Weights of a small transformer language model: ALiBi, 3437 steps.
MLP neurons of a small language model. Each row is named by its layer, matrix (up: input weights) and neuron, and shows model dimensions 96-191. Each number is 200 + 20 x the weight over its row's rms, rounded and kept within 0 to 999.
Before each neuron's rows, "fires on" lists the tokens most often at its 100 highest values on Wikipedia text that the model never trained on. A number after a token or word is its count.

fires on: "ir" 19, "ated" 17, " These" 13, "at" 13, "et" 6
L7.up274,181,217,187,208,211,175,180,196,212,192,166,225,244,170,152,222,206,221,190,211,205,227,179,194,194,230,218,222,197,174,226,245,233,182,166,174,215,195,219,208,238,162,219,174,204,209,187,145,205,215,198,245,177,168,178,244,220,181,181,191,205,223,210,200,177,176,198,214,201,202,212,224,231,186,201,170,176,167,204,198,172,190,184,215,173,190,167,222,198,184,156,207,200,187,236,213

fires on: " long" 15, "art" 11, "iss" 10, " The" 8, "th" 7
L5.up369,176,208,223,215,198,206,198,193,218,187,160,194,189,210,206,175,180,226,216,193,195,232,173,206,230,169,220,246,235,206,236,202,192,174,199,160,191,222,219,202,187,209,189,173,208,195,209,252,184,194,208,228,185,215,216,176,212,200,196,191,230,204,143,200,186,203,215,220,211,187,203,206,201,199,181,216,232,208,203,184,163,178,207,183,181,214,200,236,215,172,224,195,156,229,194,203

fires on: "g" 37, "r" 10, "y" 7, "C" 6, "ip" 4
L8.up248,183,170,209,217,232,185,186,201,226,219,194,162,205,196,198,207,187,221,206,191,205,175,230,272,201,185,193,207,255,197,241,235,197,232,175,175,185,212,207,217,191,196,206,196,171,204,250,204,202,190,203,208,209,171,172,207,220,197,214,172,236,182,199,202,212,211,177,187,199,173,203,193,187,227,164,189,217,175,190,173,212,201,203,165,198,165,200,176,182,206,204,203,192,215,201,199

fires on: "," 43, "." 40
L13.up196,175,169,216,209,216,216,192,191,167,181,209,165,225,174,187,219,209,180,190,217,223,197,231,188,222,196,233,181,232,200,214,198,180,207,184,207,201,171,191,212,155,194,202,190,194,224,150,201,209,195,200,158,222,198,175,219,203,224,207,204,226,185,197,193,197,195,206,208,201,213,175,197,146,235,193,213,194,185,195,177,185,227,165,209,181,194,178,215,204,188,211,187,177,198,200,181

fires on: ":" 20, " just" 10, "est" 9, "ed" 7, "t" 5, "ear" 5
L6.up366,189,165,185,179,205,186,195,169,230,146,204,201,223,211,217,180,213,194,203,228,167,182,200,218,216,204,224,241,225,210,209,229,201,204,222,163,206,172,201,212,179,182,209,229,203,195,175,208,226,204,193,216,235,210,176,195,190,220,181,164,220,209,221,206,197,215,180,196,170,193,209,180,206,202,217,165,199,179,232,216,171,197,215,183,194,223,238,211,199,207,238,201,201,188,200,196

fires on: " " 31, " to" 24, " which" 18, "N" 4, "{" 4, " that" 4
L5.up370,204,180,182,222,239,179,223,180,196,206,178,202,228,245,170,179,176,201,171,215,195,206,239,240,213,173,205,211,216,196,203,213,192,212,183,197,212,180,173,174,172,183,213,196,215,203,190,190,176,212,203,197,228,199,209,204,216,239,157,148,184,196,209,195,210,216,188,226,187,195,192,205,221,169,181,171,199,199,172,177,184,219,188,216,174,176,213,167,186,208,241,221,179,196,207,181

fires on: "ic" 61, "or" 16, "y" 15
L2.up266,210,197,219,205,203,204,224,230,209,205,169,204,229,196,215,177,189,190,215,193,192,247,218,188,199,200,226,218,180,208,187,230,179,205,196,183,215,187,147,179,214,236,191,241,237,203,208,202,210,171,222,246,210,196,200,210,151,193,184,199,208,199,191,176,201,215,192,191,219,196,200,218,233,196,182,199,149,208,187,200,175,214,208,226,218,201,200,183,213,188,194,198,205,231,184,162

fires on: " " 49, "5" 11, "6" 6, "1" 6, "2" 6, "4" 5
L7.up183,180,182,196,240,239,182,182,166,202,198,215,212,201,207,214,218,177,252,194,171,190,227,217,218,210,199,240,223,219,205,211,223,231,219,189,183,179,173,219,191,167,210,183,204,212,208,194,187,224,204,252,268,202,214,178,194,193,201,192,179,191,180,211,204,222,225,216,192,203,192,214,204,169,179,173,208,220,217,205,183,193,165,239,210,207,193,201,194,215,193,181,195,182,226,218,206

fires on: "y" 16, "h" 13, "b" 11, "ro" 8, "c" 7
L7.up124,195,195,198,212,192,214,166,201,168,211,177,200,169,186,172,180,190,202,215,235,185,231,219,222,214,195,209,184,189,184,198,202,173,191,175,191,240,202,187,189,181,191,200,210,210,232,212,200,205,188,167,216,225,179,163,206,214,205,201,174,230,219,245,222,186,233,168,186,205,175,211,181,207,203,243,187,193,150,213,185,203,200,183,190,162,239,198,199,189,209,194,190,189,202,215,215

fires on: " has" 17, " had" 10, " em" 8, " comm" 7, " sc" 7, " Sc" 6
L13.up303,198,189,191,199,198,158,180,160,220,211,190,174,192,214,235,197,171,214,215,220,243,192,179,226,209,206,241,157,196,214,206,210,215,168,181,194,215,204,199,219,199,218,188,195,206,207,212,205,182,176,197,230,220,193,168,187,179,203,174,222,181,227,211,197,217,161,206,233,252,201,216,184,204,195,172,204,175,167,216,235,202,186,220,188,199,216,204,230,214,211,154,178,187,220,203,221

fires on: "am" 41, " prom" 20, "ra" 5, " United" 5
L2.up147,189,212,209,217,213,206,208,172,216,196,188,203,185,181,212,202,208,171,202,173,217,218,180,231,215,189,230,229,171,174,201,178,209,182,201,143,252,208,181,200,198,243,191,213,197,168,193,199,213,183,194,223,213,185,221,198,181,206,212,174,193,176,225,182,205,186,242,199,205,191,264,237,199,221,173,232,198,213,186,227,218,206,188,177,189,230,173,179,182,182,171,208,188,177,199,184

fires on: "ric" 21, "ic" 18, " American" 14, "ican" 8, "ern" 7, " Western" 5
L5.up116,184,208,217,198,193,154,192,176,205,209,207,216,190,200,193,207,190,219,180,199,177,224,188,204,171,175,209,230,217,208,195,222,190,242,210,190,196,235,235,177,220,223,206,249,194,227,189,182,204,164,199,232,207,162,238,186,218,220,197,196,181,168,229,161,176,189,196,239,203,178,202,226,175,182,173,203,200,193,181,206,186,186,194,179,176,254,245,196,181,227,210,169,234,218,231,222

fires on: "b" 15, "om" 11, " b" 11, "-" 10, "ang" 6, "h" 5
L12.up371,207,199,198,210,226,215,207,185,180,186,179,177,213,195,173,204,198,207,176,210,176,223,199,191,184,169,222,210,217,159,200,210,223,210,201,180,165,203,172,188,186,187,195,215,193,221,194,204,225,150,221,218,206,179,205,195,204,201,211,181,192,197,225,194,216,235,178,205,211,175,187,186,192,197,215,163,195,185,224,188,205,215,213,185,148,232,144,169,181,192,225,179,174,196,231,219

fires on: " en" 24, "-" 17, " En" 8, "en" 7, "if" 6
L7.up382,192,199,198,226,168,191,204,194,230,164,203,200,205,176,203,216,195,213,170,185,184,190,192,192,234,215,226,201,205,186,221,185,181,191,205,210,229,207,206,182,190,202,170,234,191,221,178,215,197,198,205,217,227,211,170,164,172,199,203,196,207,172,223,191,165,199,190,199,195,154,219,203,159,172,213,219,218,237,226,189,192,197,234,209,214,193,201,220,182,195,192,181,215,190,210,224

fires on: "," 15, "og" 12, "t" 10, "l" 9, " &" 6
L2.up372,229,160,195,215,177,213,217,195,219,219,180,197,198,205,213,206,209,223,196,184,275,204,192,192,198,229,208,223,218,209,196,222,212,210,165,216,165,185,216,195,216,166,173,199,190,173,213,201,185,181,177,205,235,192,211,204,158,180,201,228,165,206,216,202,195,210,194,195,196,198,228,169,186,163,192,188,223,177,195,173,202,189,235,210,215,197,173,209,178,200,197,186,228,241,215,206

fires on: "ar" 24, " the" 11, "rom" 9, "y" 7, "r" 6
L8.up200,182,186,219,212,220,203,167,194,240,206,183,181,207,167,183,190,227,196,209,217,164,182,221,180,198,223,206,202,228,205,196,239,190,245,197,222,196,166,201,197,182,239,212,234,227,189,208,204,221,192,204,232,184,182,205,223,227,196,179,164,198,210,201,192,189,197,207,197,177,188,197,182,192,213,193,193,170,178,203,206,209,196,184,161,221,173,247,168,205,204,273,213,202,212,204,217

fires on: "r" 13, "an" 12, " are" 9, "2" 7, "le" 6, "n" 6
L5.up262,224,190,217,254,210,187,192,216,177,169,204,210,196,226,155,196,221,198,192,230,214,198,191,218,210,138,230,194,227,208,209,223,194,203,180,143,191,191,237,169,189,208,216,191,197,195,197,196,235,194,225,205,233,167,202,189,187,248,201,196,239,177,209,181,196,202,226,212,196,184,216,216,176,202,220,215,157,200,224,211,218,211,233,196,238,181,202,196,199,177,186,152,198,203,210,174

fires on: " as" 38, " d" 24, " mult" 5, "As" 5, " pl" 4
L6.up288,199,178,193,186,196,210,184,192,199,184,215,199,192,187,206,200,174,202,218,201,255,211,173,195,235,211,246,176,220,184,196,206,214,220,201,205,166,197,185,138,186,181,235,216,185,206,215,179,211,183,202,208,240,189,188,218,209,170,193,201,249,181,184,196,191,194,177,220,192,197,205,219,188,217,191,217,181,205,209,178,226,192,243,155,205,197,180,185,211,215,175,206,197,194,180,210

fires on: " Y" 14, " Sy" 13, " Ab" 11, " Ad" 11, " ad" 8
L9.up111,194,168,192,213,206,201,223,204,222,190,226,205,174,204,193,228,172,215,207,194,208,205,176,214,200,166,191,215,189,187,177,200,201,187,185,197,204,205,181,226,214,235,191,216,196,174,186,226,191,203,223,200,220,181,210,188,205,226,167,189,204,171,197,240,210,215,188,221,208,163,228,183,173,231,172,205,225,197,169,181,222,196,226,174,211,225,187,165,191,166,190,221,212,224,195,239

fires on: "\"" 15, " C" 13, " Ch" 11, "i" 6, " K" 6, " N" 5
L9.up246,229,209,175,230,229,206,199,225,209,211,199,181,192,153,231,217,163,226,188,180,212,204,224,195,188,211,232,185,215,197,199,226,194,206,219,238,213,157,194,189,163,188,193,181,178,178,207,196,212,193,192,213,175,217,181,177,157,211,186,208,232,228,208,222,205,169,191,200,192,210,237,195,197,220,167,228,178,206,197,234,162,215,207,218,197,195,185,201,189,222,178,211,163,209,193,182

fires on: " en" 40, " of" 15, "-" 11, " ent" 10, "ust" 5, "iv" 4
L5.up328,174,189,221,202,190,207,164,202,198,202,174,154,234,169,187,188,220,231,184,196,195,201,193,225,216,180,230,210,221,186,225,227,182,195,189,184,204,205,193,144,194,190,185,219,188,213,201,221,194,154,179,197,197,175,224,201,199,199,163,206,206,162,219,215,200,199,200,194,186,184,228,170,217,201,214,196,209,237,215,201,191,219,186,215,213,195,213,178,186,187,215,194,225,234,191,207

fires on: " " 38, "act" 9, " April" 8, "let" 5
L5.up148,179,189,188,190,220,197,215,190,200,194,178,221,186,170,171,191,216,199,202,166,221,212,207,193,223,173,249,213,198,216,205,220,191,204,205,195,191,162,214,195,162,170,213,203,204,206,214,154,211,217,186,189,197,206,180,205,212,201,195,156,228,188,198,232,223,212,191,198,202,197,196,203,187,214,194,195,229,238,231,191,205,181,201,205,229,207,197,180,195,222,219,219,204,208,215,225

fires on: " not" 21, "ally" 9, "ady" 7, " still" 5, "ar" 5, " key" 4
L7.up54,206,214,201,223,248,181,211,134,219,191,167,191,184,189,214,194,206,219,207,223,208,177,226,213,222,184,193,220,212,136,211,202,212,214,171,191,168,182,224,205,201,196,204,246,238,189,223,209,199,196,167,207,183,180,198,188,197,193,228,167,197,205,200,212,177,195,232,211,208,196,217,171,184,196,208,184,173,195,234,211,217,215,171,203,193,205,242,194,173,175,256,180,205,185,201,192

fires on: "en" 20, "u" 13, "am" 10, " Man" 7, "or" 5, "em" 4
L10.up185,202,184,196,239,206,186,182,223,229,181,184,181,190,199,219,175,193,224,193,184,177,172,193,203,190,185,196,229,205,186,195,221,217,175,206,201,217,221,200,227,200,208,162,213,189,171,235,199,190,224,209,200,204,190,163,206,182,215,229,184,196,171,184,205,197,210,176,183,203,163,188,200,177,165,204,233,206,214,199,177,208,186,228,219,193,197,209,192,232,195,219,196,215,196,217,191

fires on: " who" 54, "'" 13, "'s" 4, "ne" 4
L5.up5,209,188,214,180,189,185,171,217,173,213,158,192,205,229,196,189,169,213,202,182,207,214,182,251,213,232,193,219,211,188,210,232,206,169,195,159,205,165,202,189,182,173,196,229,197,190,170,195,172,199,211,192,168,208,211,179,199,241,209,215,217,181,250,172,219,174,197,239,197,222,240,189,186,203,197,258,216,193,179,222,203,217,208,177,168,204,218,214,210,199,171,179,182,187,213,190

fires on: "\"" 92
L5.up63,199,198,195,171,180,173,197,188,174,192,176,203,190,150,185,225,187,220,179,196,160,203,227,233,217,207,201,182,239,236,177,209,196,240,179,188,207,165,212,204,205,200,201,196,214,174,241,204,222,197,230,212,205,191,192,200,214,245,198,171,259,199,218,198,203,209,174,165,209,185,242,196,170,235,187,204,185,215,200,218,180,202,188,217,185,216,223,207,189,199,172,196,167,193,201,200

fires on: " P" 34, " C" 30, " p" 29
L9.up20,207,199,204,214,230,177,223,234,183,215,212,207,196,174,179,215,188,197,208,220,216,185,230,161,219,177,220,215,200,221,166,215,211,196,202,192,184,171,195,203,205,233,233,203,174,148,218,212,211,201,168,208,245,208,186,208,208,253,182,187,238,181,210,189,210,221,199,206,205,187,228,170,207,204,160,200,216,191,186,212,166,205,206,204,196,176,208,206,167,217,197,198,180,198,178,217

fires on: "st" 12, "f" 10, "b" 10, " dist" 9, "ract" 9, " St" 9
L7.up213,179,204,184,207,212,200,202,190,173,195,204,174,208,208,177,196,178,258,201,199,213,230,218,200,175,179,222,202,224,215,195,181,199,181,183,151,201,193,186,182,189,180,215,178,224,228,236,213,217,159,186,170,210,212,198,186,196,223,167,192,193,169,179,199,192,244,203,204,180,161,237,175,167,194,200,182,232,205,241,196,196,163,200,226,218,177,233,208,233,174,197,231,208,186,188,206

fires on: " " 61, ".S" 17, " Jr" 4
L6.up75,174,210,177,205,169,173,206,197,226,184,211,233,203,211,195,225,183,240,207,205,179,199,189,208,220,207,195,200,237,232,183,182,210,191,179,187,182,163,188,195,155,170,180,193,222,179,213,162,185,216,188,214,207,203,232,167,181,235,211,153,207,196,214,182,203,187,176,204,200,198,225,204,204,187,183,154,228,191,192,188,207,196,210,197,202,203,170,180,194,210,171,191,191,209,218,192

fires on: "l" 29, "or" 10, "am" 8, "on" 6, "av" 5, "188" 4
L6.up308,188,168,191,224,227,197,186,232,191,195,199,215,159,179,200,200,198,202,177,181,183,185,227,209,222,186,218,225,195,167,181,191,200,213,198,206,169,172,188,230,173,187,164,175,195,148,223,182,195,196,216,172,194,198,184,209,186,196,166,174,214,178,188,187,191,181,216,164,165,182,222,186,158,197,169,222,199,224,206,187,222,220,188,187,192,158,179,217,171,180,236,201,193,204,185,237

fires on: "ar" 23, "in" 16, "it" 10, "at" 6, "tain" 4, "ated" 4
L5.up282,205,190,225,196,190,227,169,191,217,194,174,212,209,191,219,197,212,210,198,197,230,192,207,173,218,199,207,185,203,162,242,216,216,211,175,208,204,195,168,218,202,209,186,238,245,197,255,174,176,173,182,215,211,191,207,219,198,195,193,136,207,196,188,194,181,214,197,200,188,214,180,175,201,192,208,200,187,207,218,211,177,197,197,238,149,186,154,208,190,203,196,183,206,191,220,219

fires on: " |" 50, " Best" 15, "U" 6, "Un" 4, "as" 4
L6.up244,208,182,181,204,220,198,168,196,192,197,215,191,192,191,234,219,196,174,201,204,195,228,195,199,201,179,218,198,226,213,206,236,186,193,179,189,194,183,181,205,217,180,206,172,192,210,176,186,172,197,158,227,215,189,216,226,193,210,197,203,190,222,198,219,184,197,227,216,192,204,224,193,181,230,229,176,206,207,221,223,173,197,174,208,187,194,168,177,183,184,201,181,222,210,203,213

fires on: " " 54, " t" 23, " an" 11, "{" 5, " '" 4
L5.up163,193,211,189,193,207,175,217,171,222,203,183,185,233,227,162,209,178,190,220,211,190,238,194,197,226,206,226,231,241,200,229,207,221,180,207,193,167,209,180,192,167,196,193,181,213,199,182,187,190,196,163,193,231,193,219,230,202,243,201,196,188,232,233,211,234,215,208,245,208,185,191,175,216,216,187,174,182,222,183,203,181,185,215,195,208,194,228,206,195,194,213,208,168,211,176,235

fires on: "ver" 18, "," 15, "om" 7, " week" 5, "Pl" 5
L13.up234,200,192,202,195,211,207,169,175,239,229,191,194,193,147,211,175,170,178,192,175,240,180,182,167,177,200,194,236,206,215,196,214,176,181,189,214,202,195,239,234,200,180,177,201,221,193,199,211,235,231,201,226,193,179,184,205,172,208,201,203,216,171,200,199,219,188,241,256,182,190,188,199,211,224,192,189,182,164,197,205,181,221,198,200,202,211,163,193,203,172,164,184,222,189,228,227

fires on: " R" 21, "es" 16, " =\n\n" 14, "se" 7
L5.up82,204,183,199,193,213,206,189,223,208,195,197,216,207,185,197,209,212,205,178,221,207,206,229,193,202,195,205,203,223,187,165,184,200,210,184,189,178,202,180,182,192,203,199,194,229,183,202,177,189,199,207,219,217,132,178,213,234,264,176,216,222,186,200,205,195,202,209,231,178,170,209,212,200,150,196,215,206,189,156,193,169,242,177,162,205,170,177,159,199,180,205,199,169,212,228,190

fires on: "-" 44, "ic" 14, ":" 6, "er" 5, "y" 4
L7.up98,183,194,246,198,231,195,202,152,220,214,180,226,186,178,239,156,176,193,193,201,194,225,214,217,188,192,190,193,188,218,201,183,191,230,199,220,204,188,200,167,221,219,229,232,235,182,228,184,218,179,192,240,219,194,198,199,182,209,185,172,215,196,206,172,184,224,206,217,214,223,198,195,208,193,212,202,185,199,214,206,170,239,199,219,146,236,177,203,226,163,243,165,198,193,192,217

fires on: " who" 17, "ra" 16, "ro" 8, "ne" 7, "ie" 5, " that" 4
L9.up78,208,175,252,181,228,197,209,219,147,213,200,215,179,198,171,176,162,217,207,188,208,216,187,202,219,204,171,187,189,171,204,214,183,204,166,175,222,199,190,214,197,182,186,198,220,190,179,187,191,175,248,199,228,175,216,174,188,235,197,209,247,179,201,198,187,194,167,205,224,204,216,196,193,181,203,209,170,172,205,233,196,210,174,189,194,207,202,222,196,191,208,197,213,210,202,219

fires on: " P" 52, " " 17, "out" 5, " p" 4
L9.up26,196,187,187,209,261,169,215,201,186,196,196,209,205,216,204,209,160,204,205,222,197,199,211,206,208,184,180,212,223,169,179,209,199,191,187,179,194,176,182,218,214,189,238,196,201,193,216,172,217,207,201,161,186,213,150,217,215,206,213,170,194,192,225,220,169,241,200,206,199,212,190,172,193,146,159,213,200,208,185,186,189,199,201,227,181,194,179,158,236,214,192,221,158,228,190,229

fires on: " |" 42, "–" 9, " design" 7, " released" 5, " signed" 4, "P" 4
L8.up251,200,200,237,183,193,199,203,197,234,183,185,207,200,201,248,172,200,181,204,193,194,224,209,182,198,208,206,189,220,161,208,215,233,212,204,191,198,152,180,168,206,212,219,206,203,182,206,216,191,195,202,234,242,211,197,221,208,186,161,219,191,182,205,186,200,248,183,203,204,209,220,194,205,209,191,203,239,178,201,220,170,214,197,236,197,196,197,212,202,162,193,213,215,167,192,191

fires on: "ol" 39, "a" 10, "ological" 7, "ov" 7, "ric" 6, "ic" 5
L2.up252,169,162,191,187,221,186,194,175,229,205,177,203,172,193,202,211,173,181,186,166,204,205,204,223,205,210,192,194,192,215,174,224,168,229,152,194,240,189,213,189,219,206,190,248,230,195,197,188,228,169,189,179,227,179,212,216,199,202,208,173,187,180,275,212,183,211,185,227,151,176,242,218,186,226,174,177,223,223,212,191,202,204,163,208,212,225,211,176,176,191,196,190,192,204,227,200

fires on: "," 67, "ar" 7, "t" 4
L5.up251,184,195,195,174,188,165,189,177,216,216,192,189,207,204,170,199,189,185,203,228,220,222,229,201,178,171,195,233,202,215,217,210,195,179,192,174,196,208,214,219,185,212,170,246,210,208,209,205,168,180,217,222,204,201,195,133,199,191,175,201,228,223,188,211,184,192,216,218,190,216,208,173,161,191,204,202,171,166,233,217,197,217,197,192,162,248,204,199,180,168,227,200,188,208,189,200

fires on: " un" 34, " may" 18, " Un" 12, "idents" 4
L10.up156,195,206,232,227,211,176,204,192,229,186,174,233,210,179,218,191,197,224,221,221,189,181,179,227,239,160,194,188,218,206,222,230,175,237,200,174,176,189,170,203,204,205,204,202,187,200,169,207,244,211,213,220,213,204,195,172,187,220,198,193,193,207,176,199,161,218,211,229,216,198,201,208,170,193,190,219,219,183,190,209,174,191,199,192,213,178,208,250,220,209,182,157,210,216,166,182

fires on: "ic" 24, "er" 10, "lic" 8, "omin" 7, "p" 7, " den" 6
L2.up32,196,168,205,205,178,192,191,208,200,224,180,197,197,197,190,202,198,199,213,173,190,215,208,227,190,193,226,222,212,202,177,218,181,191,203,180,189,218,175,161,187,227,203,249,173,173,226,181,223,199,266,199,202,148,211,246,202,186,175,172,222,210,243,201,171,207,185,162,207,141,204,221,206,188,197,206,196,187,187,203,207,199,201,219,201,202,195,228,214,222,210,222,187,236,164,185

fires on: "-" 33, " K" 19, " U" 11, " B" 6, " P" 4
L9.up187,183,181,192,213,206,202,201,191,222,194,172,201,194,226,220,203,196,206,185,245,192,219,170,184,198,169,211,231,228,200,169,198,223,185,182,204,226,176,173,216,166,201,200,186,228,222,187,183,220,201,200,227,200,193,211,188,236,209,201,215,191,160,215,191,218,229,212,216,186,180,219,193,191,243,214,229,214,205,213,209,183,228,203,171,162,172,201,227,189,219,220,219,171,230,213,217

fires on: " r" 22, "l" 12, " del" 8, " Az" 5, " d" 5, " L" 4
L12.up59,199,191,196,223,211,174,186,152,211,215,177,161,187,216,210,197,197,200,195,210,263,170,199,184,202,176,247,233,230,199,190,172,203,188,202,189,183,185,225,209,188,218,225,235,207,200,207,203,199,240,190,180,257,185,209,215,194,210,186,204,205,198,171,171,214,216,185,217,173,204,237,203,217,202,198,183,202,227,209,177,219,176,190,198,208,158,198,198,195,186,222,207,168,190,187,195

fires on: "0" 15, " in" 14, " at" 13, "ound" 6, "ing" 6, "2" 5
L7.up220,222,183,208,221,177,201,152,166,173,228,173,193,192,204,210,183,226,207,199,216,210,226,222,235,196,172,226,198,200,201,218,249,222,209,187,175,224,200,190,169,158,209,200,214,196,238,229,207,181,211,208,185,200,205,224,174,181,207,205,219,213,165,216,218,189,239,214,183,192,208,185,197,184,245,189,189,205,178,176,245,215,207,202,203,188,217,184,210,198,177,205,206,193,182,203,180

fires on: "===\n" 12, "==\n" 10, "l" 9, " inter" 7, " of" 7, " as" 7
L9.up379,179,158,252,193,201,198,190,195,195,137,186,200,195,149,171,189,200,192,206,180,250,198,202,187,225,220,204,169,197,189,203,226,172,179,196,199,177,187,205,190,178,207,200,210,213,188,242,193,239,223,199,192,209,228,212,195,189,182,205,210,204,197,179,194,200,209,188,204,186,208,224,211,141,194,184,229,186,222,236,237,210,184,232,203,174,210,200,213,216,170,187,159,214,199,188,216

fires on: " exp" 21, " \"" 14, "\"" 12, " requ" 6, " ext" 5
L5.up105,148,179,202,195,206,181,175,215,218,171,183,164,211,149,177,204,201,206,214,200,213,182,191,241,257,218,217,183,224,197,223,199,199,227,184,227,203,199,212,184,214,198,254,193,204,194,187,205,184,216,214,213,207,198,179,214,193,194,182,222,236,171,226,210,198,207,187,183,215,182,233,206,146,220,207,201,200,204,194,240,180,168,214,198,209,204,218,194,225,157,204,204,194,232,202,200

fires on: " (" 38, "," 26, ";" 6, " and" 4
L7.up35,195,205,189,194,199,217,232,193,209,210,181,207,223,189,204,237,199,209,224,237,215,205,167,203,207,194,240,196,198,198,164,207,228,230,195,251,216,149,170,194,179,200,206,189,191,192,154,199,221,184,221,215,226,201,179,202,216,218,169,219,216,191,214,214,201,228,185,224,193,186,205,206,180,189,224,227,207,179,176,214,189,214,172,235,182,182,185,209,188,189,242,196,195,194,197,205

fires on: " " 40, "f" 15, " ref" 9
L10.up116,158,147,183,223,234,181,216,205,191,176,204,210,208,202,208,196,190,195,221,159,239,210,195,200,215,170,211,172,210,164,206,249,209,224,154,210,228,200,195,205,236,201,198,205,200,187,201,215,224,189,224,197,184,192,200,236,209,187,168,183,205,206,214,239,216,212,174,191,166,190,193,202,174,228,158,180,217,222,208,180,190,204,183,223,192,216,187,167,210,202,184,184,224,213,208,229

fires on: " the" 15, " some" 15, "ion" 11, "ions" 6, " many" 4, "Wh" 4
L9.up18,189,218,214,219,237,189,212,182,220,189,171,225,166,194,166,186,167,194,233,185,208,232,206,171,202,198,216,191,204,195,180,213,202,210,179,217,182,163,173,217,183,187,227,233,223,204,211,168,223,212,211,203,222,195,210,190,189,209,180,205,206,194,151,213,241,170,187,226,150,201,219,216,229,200,191,202,204,207,188,210,197,181,219,177,164,186,181,191,242,177,191,192,176,191,198,214

fires on: " N" 68, " prom" 13, " R" 6, "or" 5
L9.up236,168,196,207,239,215,197,188,206,213,195,189,193,170,201,193,189,190,242,201,226,208,174,210,218,224,220,218,221,196,175,236,184,197,241,207,245,221,182,211,212,196,171,189,214,205,148,239,211,175,205,207,192,226,161,185,219,195,206,236,213,198,186,206,242,157,199,191,217,223,196,203,211,175,188,217,210,208,217,172,230,216,180,207,198,207,178,211,230,203,221,179,166,171,202,231,182

fires on: " col" 18, " iss" 13, " Mill" 12, " Mont" 10, " gl" 8
L2.up187,229,192,196,213,201,197,207,193,203,212,199,167,162,226,173,179,185,232,204,221,210,183,230,214,218,201,204,217,188,168,218,190,168,195,202,194,218,171,220,183,208,138,192,188,221,152,183,206,226,218,229,177,226,188,227,219,170,190,187,192,211,203,170,214,223,190,196,225,201,187,187,190,228,205,195,218,210,221,200,207,205,209,208,205,212,205,175,211,207,191,238,165,213,197,198,199

fires on: " C" 24, " sc" 16, " M" 10, "en" 5, " Sc" 5
L13.up4,213,204,212,228,198,205,170,168,219,185,185,223,224,213,199,221,205,223,157,223,221,194,165,196,204,209,212,174,179,185,186,193,211,201,180,201,178,181,162,170,202,172,174,202,215,191,208,210,209,166,161,233,203,181,194,194,166,241,196,177,199,215,195,200,203,191,176,202,207,178,217,202,209,196,199,189,196,206,220,201,210,204,200,205,206,199,202,207,230,182,188,212,196,206,195,211

fires on: "." 44, "ash" 12, "est" 6, "ith" 5, "though" 4
L5.up361,191,167,226,206,247,194,213,201,211,220,199,184,208,195,212,206,189,192,196,199,187,210,210,227,210,224,229,183,188,161,185,236,192,189,175,108,189,215,178,215,184,202,203,200,193,187,201,201,178,188,230,198,203,187,198,201,224,200,172,160,232,164,219,227,209,212,184,210,185,187,191,192,239,181,188,195,225,209,239,208,215,210,205,203,173,241,220,176,212,195,210,200,176,199,159,197

fires on: " =\n\n" 19, "es" 9, "ph" 8, "\n" 7, "west" 7
L6.up378,189,221,214,206,171,193,172,198,176,176,192,238,191,195,192,197,183,202,176,241,206,166,185,184,207,221,173,193,207,153,172,180,208,212,193,179,188,248,168,192,188,208,216,166,194,221,216,200,206,169,186,219,216,178,201,186,201,216,175,185,201,189,246,163,194,228,188,188,182,173,195,226,219,175,241,189,200,180,202,211,196,238,227,220,204,211,176,178,211,191,173,182,197,189,213,197

fires on: " or" 44, "ly" 10, "iet" 5, "als" 4, "ug" 4, "man" 4
L9.up247,210,202,202,229,187,190,157,183,211,186,190,219,216,214,196,184,202,170,207,196,226,201,164,220,195,181,225,197,217,209,192,210,225,189,214,213,188,212,203,196,177,234,164,228,223,178,249,237,178,177,210,189,200,144,186,218,214,209,185,176,214,162,206,206,198,197,237,171,185,190,195,201,189,190,220,211,183,233,176,212,241,222,193,172,188,200,176,244,182,174,220,211,164,197,180,230

fires on: "e" 17, " se" 13, " e" 12, "se" 9, " Se" 5
L9.up345,180,180,208,188,223,209,243,192,240,180,212,205,225,195,168,192,200,194,216,182,234,206,197,181,204,259,222,186,199,223,199,189,172,179,200,176,209,174,209,187,204,211,184,228,188,198,203,231,232,210,234,160,222,204,186,212,224,206,196,170,248,200,172,196,212,201,169,219,194,184,202,187,196,169,181,178,220,180,188,207,161,219,177,189,178,208,204,189,221,252,169,186,196,228,182,178

fires on: "v" 27, " Tr" 7, "f" 7, "ab" 7, "im" 5, "b" 5
L9.up285,194,200,194,196,204,213,184,185,246,180,196,197,185,228,188,188,190,195,165,183,185,237,222,210,198,214,213,202,202,200,184,174,201,208,209,200,221,184,200,198,209,178,203,235,217,199,213,221,263,208,230,198,214,157,198,184,196,208,160,187,184,199,170,197,233,225,201,212,184,169,236,212,197,202,220,188,223,193,224,233,192,160,201,216,211,227,221,201,213,220,182,182,224,165,216,184